MLP neurons of a small language model. Each row is named by its layer, matrix (up: input weights) and neuron, and shows model dimensions 298-447. Each number is 500 + 40 x the weight over its row's rms, rounded and kept within 0 to 999. Numbers have three digits each.
A block is one neuron, or neurons of one layer that tend to fire together. Before each block is what it responds to, as a language model described it from the Wikipedia text at the highest values.

Responds to: Collective group nouns. Nouns naming a collective or set of members, such as team, family, system, series, government and public, usually after a or his.
L7.up265:548549451512517535387474457379519549456473458524486508512519519505506430392458500500478542556449533507495513513484499522416542477467510501542562505541462587459542524531488530546525511520498540538489490528451491554477459593453547458513499528494504491547494508496470497492518446429550473477481440490409473539534558537474504448513492548542500544472483502453531534533517455458517570543554456496559604556520458475492489476509496497463401436475524461497534
L7.up327:445467585508521494426455516410507499507490464517463504452523489540550502460486495482532564489489490466536539491493495510494456523459496536484429525536483492479572474521560501509534559538550482518481489505525440520548524520434470522467512500523538433444479517514386572460490506521447512512480449458526527423529453504550582530451518530479461522507519531494517482514489518490493499441516486507507504543511513505547487465477546501418426458518597527507530
L7.up876:486476593530468453492463519415468528439433511472506502525516508556576439465540521481471466514471508498584478481502512576608434484544495568520391506498453452521494525555558538529430513507495449531535433490564453418554513530537550506522470505506515432494496476444449533484459479527475488509488515493526574522444530486478502498573516561478479536478573518473489463495468458497488461404477529523513512496464492519456465487452503516464465439487525449452505
L7.up1209:504607495487506496512527495445480560541430578532490517411490473507479475545472497501505536459443433507493484485510489489446473433466485539514565439536487468529546510471513444480458487527560501525429487542491466585532549549457473454581442498521542553486571538557462556525508453438506463472549453428502492560494549540522511499503585455499459502496403524471505465489494479562441531482546485413488514531483450524587516576482539513468463447520496494456513
L7.up1327:524472553545502504440491517484472493529474562426521527436518496508469575494475481474445526543504498557499463459531441466522510541455442545491441496499489505388496501471504475581538594565556482475537568469557517526493458509518477494482543492428499480424482523560491500494461513464477507482469472468518534513484533466537515523406511483522489542537476526484522461539458503524488545479497516530507491587474546488431438492476461469432453479495491534416496
L7.up1449:522527545514473452440479570469511451556511509477533481522497514506524509441512450483470530545414494510585548525503508495536437466487421459508501487460443499526433495593593519470478537518573537510515492495500482418475510526431492480521533443597575453551513560631486511447509563498508520537470447533539513484477485469493568472497560523462598492471408497493474503480459541566525505471514490530492540469516497548516474478497490486497504557501423465508577
L7.up1569:484454533519556507453530533469497515465485560495568560537450477434483520442499496541571541477414527557495504432446586487433558489472527564491454552454478507529485515557458452498444483484487509545543541470487486470527579496554511531531376506473566458492526558485463519535434533455536487530455507422495458520517452556553548573515503546552498496497447513475548540505455519527448536504485509440503494489544424428496419488474500514439494509530500543480553
L7.up1785:498516504506498576486492510439532525486503548521508529538457491542468491478542506543512533430466565549518545554513534428453528469534489516456445517467481514478531493480589470498485566463560493568508465575544511482485503564580475441547473525533506460485484571438519468491428478528514462481489451547482446483513429478513488470528505492511580504524491599522513496497482471540495490511551481499481456496573500488501530406507495463505458501536474477486630

Responds to: Infinitive "to" before verbs. Mainly "to" introducing a verb, especially after "the first woman/school/organization", plus modals (would, could, will) and contractions like don't, we'll.
L9.up91:508521436518523547568502514481448491489524512533572517533541439511472476465524456562498561465506533539578513518531501500573470517500511509456468498459579544491534443465481424571515502478545501503417457476433462531516493451504577464511457530530477461527535479522458456507478481551463463496509419532466517469465530527527567496461534461467502601464455509517510412460490520456441517459516513466456583450476434526573584535521581508546506459494505471487521
L9.up1102:569479485513519514506479480520477559468517526490470569442496433522507487517515487516537417464537589533528501532550536495514564528532478487472430529520528478493567509480432477452496463515499470464342531482555468495478499504517454506560481534501475412458549505482550500598502550533582479471505497510499537496538534566501469513503517549552502472534510552492567444450541468472491524514453515491450482519528520549481616453564480482528507481543520590562454
L9.up1392:583468541473481481476470477475417557478517523528458505467552510486465485463525541496563486497485510528458502520453500459497495428590517506501506464472565515427503519544515510457511454452503443442493474511566483476471483528548513486537429612512467518439477535472517497508501540568490470468478494508492525502515482558539478507469553500490548528497462540479529468441437540485473520503492495454483479507546486568394497505457574514530468486474491445544497
L9.up1754:550522469525473562429513546490483533496527569511463550456510564456488579501525526495454503495508571503494482531525469469524498499526491431536524509473453443515449511549445511546560463495515508441488484504533498544507448525444463475572525561444484414476488480517533508508477502466524455537489486523499485539519438579466462535486464460492574510559558509543464445400487508519509532575575409490432571485511540536525567421472574511490470505487477528461525

Responds to: Noun-completing suffix pieces. Final word pieces that finish a split noun, mostly -ment/-ements (stat-ements, manag-ement, arrang-ements), also -ology, -ics, -ation, plus some whole words like people, died, President.
L2.up1441:499428509601487554535488486535481405470482514503457443562502484505498462477479459554452498449543539497503556432583470517405504536543538506498463513495455611548505421499572498506487508522506467539485493537442513529442522441426510458378516617463544506489515536503482515527534532509501563484435469526482543448513520507552484486507455557530536536517504477489615540462499468423489491535452572563473503465497386565502461537449490487467543521431494541401538
L2.up1498:535469499561505606476459520499414477445548462455482491516470525546537484407478495556537547528525475505449494524566508478467498502471467594520497513471544446524511450486505485489549480474532471563469539542567526442426569486541460462535549552453488528511534482527495497508573495513495534479463506518435508457501474490481494479481413510449415517554483535467514532465505535534473506555514512534501560443517567483487427484460475515444493467538487522484507

Responds to: Year-final digit tokens. Final digit piece of a year split into tokens, like 195-4, 2-010, 18-90, in dates, seasons and ranges; occasionally closing word pieces (immedi-ate, cent-ury).
L7.up220:476375496494505555500454522504506537479473586433546529503557466511544489510517502561539486536456430492509488479498481476513505431500435439513558540480462524522443561520580423554412460553464442526480541524530553488449506506510453488556475493536559585440558478586432492494514454534472473530509464482543525522563484547509503511509516500537508473537498523502452478507513525523495502589455455504523481511469456536525484487461514473425468429483491489472567
L7.up451:464440548472476540483415477514447484407466451493495538497513542505550535511470459444483480530477540506451431433527562520532434437450494524509499479470510526537472519438493515542522472596506551529500557483464512459486513584494531476497500480601504486554557467516470487534478513530540476485504463467533493572500461511474570509493479486550545462443459501463459461515453459440518521607531443454464521542474481520546468447435492591483494508484422497497535
L7.up847:478439561499499528417434492474472534517460541399432509573502480450524496504497514453485502525431495492475463450469483492517527500495542599501490483479572436506544574540459494541492494544477495552474547510491481511432585476521517498550479585484503536522549542462513481560538490506521531521498526459496517599523535543504571505515530521481497477497468497502523470541510433426498480468458442474437524485478531492530437508475502476541528479446540496496521
L7.up932:529426508514456549580457428465498466510482545485521503504513511456497443500500464455462493569469433473555474472560469485511472431489509522474543494439508462522426536472478511529523548596529473490529539446515485508513529523577470476551484529528487485472555514446507456536468539549530545439499506417528551567463466545536571461491506430532569467533448463432446537490469500392550535478526556486462495500509534439464464516485528520474473472419543463519546
L7.up974:480499556529503477495551568519442549486492570499576496527565424424491461478500452535453523513406440483510465512545534525569495535425511548488470503469480536500570514573548483536477481496456461579556453527471478477526470527530515517542449543490488459583505465491501440535499478447496442456527449409544467487485543532521570446470551506464498477524482453510494498570444427468453460528494516528468518478538460545453507551431523514538503480493468514531467
L7.up1472:473449517483490485485491489455500479541455517474509531542597464439486445518452519467503423562459522416469497452423493393469431540410520447495441534508471495530432561511458442528480499474527560476496489464497472456529514500551496496532488521556546478537551488482508477496485484540504541532497477491477496599477536492476504433463523522509497570556468540488454475535566567490453531460470504554456548530511484455519396504490491537441464420448474579552566
L7.up1728:587431545491520550482502519468493448546503489452502504486561554467468535465508496570521461500439522434531443491493567531481438466476477561497434505473512488566508428517525550525498472502539554532481556442502419504477456569471495543575500514492487534509449489518481536491511492489478483475473497451449497486476562499446523462507532529505586504512484447475529519446516489445464589517517458475418506477522497493562476481472567513448457472427459476457514
L7.up1775:471499504509470545398489503495515506492470559484505518469577481515511565542488508504449534523422451455513454516506530488509410404523513478507464487513499449439426545485527436579491508486545516527474508495457486501465471499517499462549468543521528429464521457532529527574465506535502504599499451492538519514491496608416476494526509518562479491534444569549470441518531508499481548529506465505510458522523572492522494472530508480515469538506475517534549

Responds to: Mid-phrase connective words. Connecting words right after a noun or verb, which expect a continuation: and (heating and cooling), of (range of), the, as, plus table pipes.
L9.up15:477582602501492477473492456456507515453493539509495504517532459547486490440476426481507574513529541509557530491446595467492504487533553533470463552481541523527557483521513527569526469473483526513480537520489543448525468529504478496483536495493502450411522536551541555455521527603486548487453465505491585476493537478473499523548534443485491513530464512374567457470471494469390522526534505425481437491506502532505549447409527508399468464500528536463554
L9.up42:501515531504563503517566561497486501438470547455515489587491525515499502437461507541472471502469510505524493557457508484544484422483568555437483557490513489580499537515436458523464499500504568495448517483475491447482544509505493462501499487474485489462475506555485482448512471535413515505456535438456518554434486502484564538438540459536530467512489530436513533451477464505460498551544517468413486518414455493439402444444546501395473504519552553529549
L9.up793:566485472506503513489491512496495497505449482515395525504459528458476511509505504422482594494488509529476536600535534535531521488504498450609503585514558535466466566481415448529475484557468435456490481477456491501507509440515435466579587530431545485503561468498484477485455526538496509506511452560546490454504525446484527432484513484560517509484441465469538519411584440580432541549541449428452505522438467538503521369470509503495476513504538467500542
L9.up1008:592498545501538437522463527438519509440526564449492544554488490458520504398524419518510524508483415569540468531601469522426505454480529538506576535433448531546530575487452558533482463452469492490473484545478461483521480500530507532473545498494457505492539492475534482462521543495464474500430497507449598470486530450501486513441564453513521505508522518430510540463484369506485556507497453498472528541479517554411474482404466524437498477496399522470507

Responds to: Possessive apostrophe. Apostrophe of a possessive 's, especially in Women's/Men's event, team and organization names, e.g. ESPN's, children's, tour's.
L2.up1265:508541478507465505546481525570516482511486544462526503546451467522562578476506518470498515452495501495400516490568507481555520538494523513492475562554475574465437495427566559528513521379413474542516434468469485483498546556486443489513464473499485516521539464531520570540511502514577479526421551501528560474522513565548486485458503502515491469522507489505475452510480481466466526478549457472511509498504547483439453504476434529461470544449444486456532
L2.up1625:485477670500413506512500481518472436478459528502528525531476504517502565448474513440524483468471490533519472567500526391498491543432500473545385525513474550463455509441462527517495467478487462470542463512466508448539538513608432538500491565551601483511543552532539514479488515466577494476527502504511498548503505548489469506522456486519495483497529445461436467521455510520544491523480543526467540486546577501436503480515474559458447470495484508486538

Responds to: Prepositions introducing destinations or venues. Prepositions (to, at, with, by) right after a verb or place name, introducing an event, destination or team, as in faced X at Bellator, Erfurt to Erfurt.
L7.up343:493489544526484482424519482480472471467471476553491516522457412466480505503552493521460480480480573528397476593462592499514495505497506468471495535442442463479515576577498485475474545485457444513437491532539462543504502508546442485546515523483476396501522571509476443527496538486448502498435542562551556491576521528477482467460535417573609502444458500533428490566443544588477506387566517441474444473505461522491485469487531615476462550476471496521513
L7.up455:463526479569498539465526458507505545505499443413449520552496488524475547458548480511528505533545435527549542503457497482500493505582514456444517458539436470443508515513528473488519557530543547530445553488518527496536540532504542572557509531472544499538569507523483492527573532486563512544437529516545540447563587486455510499462474524502576527517469431438558445523428444468434471525494541457449529489470501512524474492496500563473488468543536516557476
L7.up642:562547528507492513502472509509407497472541527533545510459555480499525497508522482495492548448547482566463498519532547519523523453481475517484483486511420515519573484519532526477425498485516459458498424505519496511496507514551503550549515558479442467506542470554487446516526519511481385528526507522427541468506469540528517512539441493521457504468515585502538539463470576551510544486511499446455498468517498505516577439530473537517463505542516557463592
L7.up660:437399485528422559574436507503486486536520473417494573489549532477489538418544445546503553513496486550461458552483531589567473522492495495485571471434490559531541443508497477540491476537482541533470429552484464509506555555565428536588525578483451428493536457518458481511489554445533489530506476542528527532490569520507466517499520510491543449468517497538536414512465542553491448524549496470525528498553485485477500445522489518439509435456508553492498
L7.up996:536515527503599475507473596518497492570536484506487586537549433504500481443461503578481559583489503493508471559539495485526461520470480489452507459509488423506504550543508538561494568513578521519550496506543502449466550501515528504558480530450534461567546488484463552581460499521481447488611476511531507513506577505546526468443486568547577495413554514482485498507554543512505565484594521525431494459441505533558490490518499516449416420496469511483451
L7.up1067:500517522496566526476508474547441490431542551487512587500450480535524508466488468456565431476489532511431512530573507460481511437566555444510479478496445395520507484509478512536453448422517461433474458447504452486475500558505460471471466503502506478467433491501473450551533499535547478495453493522495517494534539511411491489511478511596501537535501466532458523512545535454449491480561499455442536443558500456491545457472595499467432448437535519447614
L7.up1175:448492578474511529423533499478562533409506511522547445497480462584549548432491494489505420568502460524488513506550466481486454467541519518511560507537501489475516469450496585559574469515416498600455474484443522509492473562490485463505475552482479489428530473514563488449546492502526508511469427520467561440485593517515494455472516516477456522552494578489486498482505488517509555551527452554418485488505542551500479556499546469508463517483448525486421
L7.up1564:499540556453504466544513524509511519521474521481497452514491480492514508445536452436521451492469453520466530517515481470549535521515473428497475575533437473471507493461447493517531565525475501532552482553529505572513477493501525419475461515520503486430492483492544518466567516513516458520519489575547537437512615544606478503486473472566633506482517568536518472451452505557520519484498528575493506506451482439519461558570497516474443467526528483485471

Responds to: Year digit tail. Three-digit chunk after a leading 1 or 2 that completes a four-digit year, as in 1992, 2000, 2015, often in career tables and date ranges; also zero-heavy number chunks like 15,000.
L2.up185:521583489478524472447480496500444457388525513526561535485518511518410477544558519484509504503425457458484433562560490449458480437541468443515470547478450471450483564516486482412483525501463535507526477508548556438473554526473520462482473555488510468482509540555458461493520517499436517536452443508392529481473510558483454485462523502502476620554455503517444539459467532474475473578528514457493474468476496498522532517523538544468428429450503561470551
L2.up456:446532527464495485471461498543439527464491479495505535600557548502475454466485497469593519396482506469474461556469494463469440535566492499508475450486483593486539464547519505479426482420460431581426437558465524517449524538477474490506473547483462472507510496505520432505464480560562547531476522500518540519483451540486521561508476443489549503479486471507479464486456511555466439519562443506449520526482565513452519560520510488497453484458513556539545

Responds to: Table-cell leading digits. The first digit or blank at the start of a numeric table cell, often after | or a minus sign (−2.2%, | 0 |), plus early word pieces of names (J-ar-vis, S-emillano).
L7.up308:514599540518529531549510576461516488503478558491471462493495487545481550427479483464465487578486495452407482546504502488486466484461453476486517504471481446499481472485547470526469487495506436442473489509576498506523469519538471484584513486545508403515525488529519519458505533440545563531524485523491576559541499502468448462460479556571520468589437497539493472461494497529479562495537516519477459532507500503494512484493441453511480501436517515567507
L7.up474:559530494539481441540534488558542569483530502442444529461586492478445506520493461473478552536510440521486489566491493454524479407538534499483503414475519468507495544515579476450463441469434432438491463451565500522533573512512509530503551539578471453460500451477453480520505536436468559511506462520504465490516529517508477505547561479485504463500469461494545505403507473472511517600584487535497567506496501495500489490580462488471466487482484557481592
L7.up481:480476528428468578531512496481547560444518502533470560494500589550447513589430542468453498574477480529552513555551535536532489426493526543449540398500534467525500477559547564555511409443520513503482575540512489474501533597561471491571545545588479446452567522544530490475505551523476529567485536551501530519540536571475536386513530508434522497448446500520551477452425461518534573584473531463470479529506453483548513520518472513475488524481466578536504
L7.up550:465431452477450496523444556406459485381513503567463498513567611569529527533583480443503542487487459514416474483479562489504482503529530509531476429513538411542514427527507492506537478438509466483514507594549438504457494508488504492502418497481494495508471559574504363515535529555587497433541539526460529496496464500548483453533490521514565544478489445518492470485523487550507509489481500446429443455556439547504491530488403501576514470468621544539481
L7.up1164:536540530524491465478499462511548539458515476491566464413528518465539520457540461541505507461508468588551507469515511521486514501558544496550464514517480578515506522553469490486573448522551395515458561539466434481488567494506508537514525550489458494476518516551508514547397501382513507514519450419568548546435511513570472443459510456512542585537467527496503495484466446508511530551541519440466518472474478551427532449507511541505524617555457571493494
L7.up1239:464545499588541504499510567523609498460495585479512474502500490516423565435461534455492458556466458542441447560489509441463502498519502470488489556474556495484461504559603530494503544482493502567483527544467450478482490500456511481486489538447537417547527550479463536529541576436544458476531461498498494437504583473551530571523502423497560482451570490485515550449465503578547482548552463490488467569595459470575528563474442500468513539520523523509516
L7.up1620:582433533459488471442486522522550500465501536476595494476519487501431520493570467524502443502428520501486417486516488493454490413526484504509497499489563529593546476492478589487490489525517527519412460551472507450482499568480436469530455514542480513470521545504483506478426501489500509463469537469547527520482438525474485494614525457477551523520414560493482575495501465425570518515505510467524512446525466513509431500459523448451476472502458575549462
L7.up1734:546447482577500474474555512509532477481498538470473533424510532534451548485480489495450511533554480521488480511534500513475494445586471549459493492465548541525569487465563486478524501424446454482538514517532490504490561548432521568467543453538517472504532471565466553447535582436547558527583511450510558480488536577528439477537462459485618516515539514591499525467511497577496481581479500451473450557533453496489471512508497470560432521475536554466496

Responds to: Plural noun endings. Suffix pieces that close a plural noun, often a mass or abstract one, as the object inside a phrase: song-s, activ-ities, eff-orts, applic-ations, plus a few whole words like information.
L9.up177:510542550491462519527498554486448478485488538487498502481477493513498432607439489578453492480467511497464520472506548491478497494552467571495476543541499501480510522451477478541549494504509558523516520544555508499487483530534443458529531492509566543471552499519480432466493512492459454518528443545534514517533496524571516480535507502485519479595524508494482526538503510526521517560506462471541485442473479506545454465420509481487425480482477513564473
L9.up271:573491528467415493459480512502516472489522525539470503442508490525527494536417486470401450460494496478498463474515511449494557490483489594477580543429476511524447542460571484546492469461517466502504524526537513516505465537588493521560548529543531440471476603529603513452485487517550465582424440507484550513514491520505519492492526532491517476468406522488547508453550479506548535466502510540541539520507528495459420478453542462474483476454480550468532
L9.up354:482498644462439436524453564508532467512497513522481489535502459556454459480482465448512492519481442490533506476422507499512486535499544521520564498499496541467554520470490437527561522484535500546500516519523469450452489509546491475441479432587569508500512520556542411502495530541474480529472421511550521536485462539519490478452465528517555501462470491467555540552498429498467464480468568488480426468441455421547468521438429459507486535441487551554518
L9.up1712:502495539565494503531490516488493500473519524533571496490481465548518473484449468467561480473512464575588470473495562504475504500471444507532516491542413524521515482526509470516468453450530522559449516543480536485480504540440548411555454461517572545449511509624467530528563504571459423453474526548544505451449456534494443495539484486469564481445456553492441526520495543580468588472466537527485491487481576464443509362474503498462453574559438497529509

Responds to: Punctuation after nouns. Commas and possessive apostrophes directly after a noun or name ending a phrase, as in clays, / the island's / Uganda's.
L7.up373:492456500503480451444557437496514504512482573551506511451532486559488469446502527476442526555552430543556514492473465524549493449521502515523470534460567532542568471527500590467469529495515527498461542506516446449561468540524396544522454563453512515415504487476501507442488477520505569475534524493532523566533488561565543534459505504490458531482552584514534517473555592518530479542514472529534499522454482506490458492482553539503442478566497496464505
L7.up648:540567470547557514500483497481478432489489522536550550539521440570462496517395515493522416489528552546524508512477469524538502478540511470471494532437519483549454446525507561495468525498497473434464458512512412514550456513544539501527509513496450491528509471624538458482550548501441535424465434527534578546480500477516461490448498411523509466443491526441572494459513483533428592525548448481556476516475513579462577499521475511573485432480460487535451
L7.up726:531523535461429477421555508498505500518450564469592525560520488510515439468507433481480515606503495505441467488609469492481468466538533482576510455459497506467513516564495468519518466444464474552577466536559512455448489521513481476485468532568459528542563541528470516494423495488497421508493430496496513565499561533481381472465566476502459526502433500481452526425566464441465528530444483504547494459496506604446476506474537491517497512498516546499454
L7.up803:463483474461513495434447506446453519523500515486511494436569530522492504474466493472488547528485413542427532536524599457513490490569546508479516598461491545475526483493545437488545484492483496500468503501503490430519581566507432508485538497540456483418536601582454471491562574518582590537488450449474495494487579534472380536507499499471468488471471555536546510492519515458517504625460435482557507482516521573456458452520497543525496455556506569504506
L7.up1125:499446520481512509555517506479491494423477604447527451533496536468510440527469480537552465487473613554457544503441534535524525473542471464468453587500522553478529569509554509518490510534486509502527463556528428443482552529506456505500543521494476465464501482495465549519498458526497521502498530480616474588541515457468494535502484404454550508450471489549521518488506467502524502532570489501442497458503400496507365486503533469494442519508458482485559
L7.up1427:458516459435471560553527457536577561488534439472487502519494534466470548481474490521520529488544518459498542516497545496526492507502525554546483483478483454504416488527533512544585483471472492494507510546470524533431505464537539533556542513483512510440507549533489490465551537476482574562437472503508556613520541504605514448454503526460504479518491467534441532561504536561471530494500461522518532492417503463466482436503480454526522460437463486545509
L7.up1624:504473507527487513482463486452505493535510606505490502533521627522491419462493457457508466475496495588470524438514467448433471472492450535483521458488496448496466481442498567499529466576468494421606557506510421483483473564518497508554537526458493428544461556475492462519558498420512504446500512491489507488488483477471527580451563470525516517499487533493438544500443592535496543520487499439511497532442490520426491456510474486471518410450430484449529
L7.up1641:485451510459402481508530478469536547492529473519445486567504556482482540523500524471504476490448494475515526488502546502578461493472477467519493484467457527486562463498522558538476517526468522518513568590501529411406431487553470510576507466530437511495453542475557466442451520539450561605513542485538551549492527550530510562515496501474542557477547489494494519484526474469481569525457497524524451519439537452475491427507551452498509507443416554471458

Responds to: Word-completing final pieces. Last sub-word piece that finishes a split word or number, such as plural/verb endings (pl-ans, learn-s, molecul-es) and final year digits (186-9, 194-1).
L9.up321:548491518531533497494526530470486494488507523569518520532482500465482466476472418470485406491490478423588493471501598525476470514455513574465533559473564468527505458553532491578497530549536544500522479493451510517415527524482499467507502468512531565503550558550483516470540527503509528532492430532503525460484419512561520556484526495482481490535460535478490499419565540493457563501474491541452553458446480521532517495504535506493490452536501539466559
L9.up1434:514388464532518481493537531530489529446547527492531481492504530466487479461455486492470526543529504571432464513503539561420463518515465523510493454430527510555457562584519507534519518465470545472497490494496437470503537601479510549501480598511477484525568529528462501556469504498543554513461447460474552498536505497515550510501544534406452514465424493480467504463468455553466496535547469529465526496514448529436403422480566520481462484513530457475539
L9.up1543:581518564495493463502527562440531471492478594478517540498494505499466441489489514540457456515469520519458503524510557445449449396503464523512556504446473465498423535521502456564575449460515507507492520512436549547529512436528545460527525472491497499506492457522415523483549488430523458476475454539503416479470532495491535514492551470489540521530540549516348524400551538515487478497518465492464504550489503563526500477556557514506449491580457541492591
L9.up1680:601501504567466479515508520492459378556480499591488504527486466532530475499438483491495424498445562477471516467530455409481467473472462551549534534443515461528481543482453491524530487597542561494550508496456471471424543509574479505549493545472558478515521503604463488510557456518506476522448438485413540545511492502528517505541440414443521485480514459495528470480482504529421493538609462471418548502524544473505465497481546492455495510480397458502528

Responds to: At / at token. The token at or At, both as the preposition (at the time, died at his residence) and as a word start (Atlas, atoms, Atkins).
L2.up1302:438546557488504521498476470516476503546543494503466582531487495556515488519515503522446517426445517541481540512550516474480505449519528538530506462486486439537441475509523492534419474462479458452476486536454522460492583552547499508497550572475496566481423552510494473469560501501452424501520468530490521510430545522483539562474458469511539474509462514518516472450520470522517601451535524476423535487509505540531444480515464562494476527558530439481516
L2.up1396:538555477544505508443486468403505575507490465566447571509544560524489544512463466477541524459431486491467423530545474531484483534511506461562464483518470419564488439470442547461471536533520458447515497477461495404382542498531478466451457542552485463493526468475554468472476502500486484501459547477451543605519483476519560486458457458509505502536415565534534419513582524472527468449535463511469485556496516505533440452477523515418498450483421520484508

Responds to: Word starts in table titles. The first letter or piece of a word inside foreign-language titles and names in table rows (la' p'ipe, Para' m'í), plus bare spaces before digits in stat tables.
L9.up151:433457555504440470534498443504582584502529506457516492513518512491506502514466488494506395573530534577459485528464540532469508471593518509470462515528529481529461491497419472491542487434476567500483503471524475472521534516501540446521466547529604549510526481435403476526449476486475600490539521568510533535531542442472492543478463497529532522539480565588478541454573465524529467441479465502388496409485456499530472456440466471454460477546451376484520
L9.up650:543495454499512479486530506462516495485542506483491534588499536423538546451467511419499432556397458563453428549487541483482482467521505547440482574511452488552527532576478549510513441458460510506486478517423454453537524482486536507527395486504523542529512495517517504476510526479472582509500522571440502535526488480497501465499517509495539518443547474519458508450551447514493462513502463474507558477540546446491550548529450591508513488509451467477519
L9.up1198:523456543479548498459446455476410494484448541501468524426445490512596475508504445436465508448425459445568401550521447476471495548454520587488459433495529534494539548459589540606499517509525489504457499548524473561520467502504434465462476520482565454502560506519416517507443496494508470518437516485452508494524435494492589502534484522598534502545461548509461442483458432477435466482526537563419445537539447499526433531534532521492461536510489501557494
L9.up1577:542616580493492487542469506540609441533508586490523491511505489532521540497475522432549495475487614555516468568544482537500465489464486463525516477492420472503538522466479423479461528503465550538505467452506389490508527545471573431495449525525520501543517525514490515488520541486482502575511549525493508538525491546498417440511450473443503543570534514512462473502490540497507507514551460516523541502482497497447490523495454526524495541500496501503515

Responds to: Sports stats table cells. Number cells after a pipe or semicolon in sports statistics tables (goals, appearances, 0 | 1), plus also and word pieces in sports text.
L2.up1096:513496446467520475495437530429558493447527483517509440504473502502518552444440429518504532512475456517524347481489503542473501519555576498538531499414554489471559490527498507495534505559528417532526501443475504512548545547424479435423526569512534467527489538539473426452500503500513475501420475498438525420516475511502492507475460487455452630500434546459504439518517474489444536505545493525445491523444507551496437505524496529492513569528486502554504
L2.up1624:486525487460477520425476499453502546508551501465472515575524530525536490553488430481512458422544505540526501605500457494531554468545485455440551538509498493477567427557468588502464476479432514418555554476464446463508533526498480504422472531489461480448542518544544443490507565500552509483504508493534466521508435496511475521439447505519462523533567455496504438495480447476416548501473455521515456455533522468497512525488521493517471539464485475480549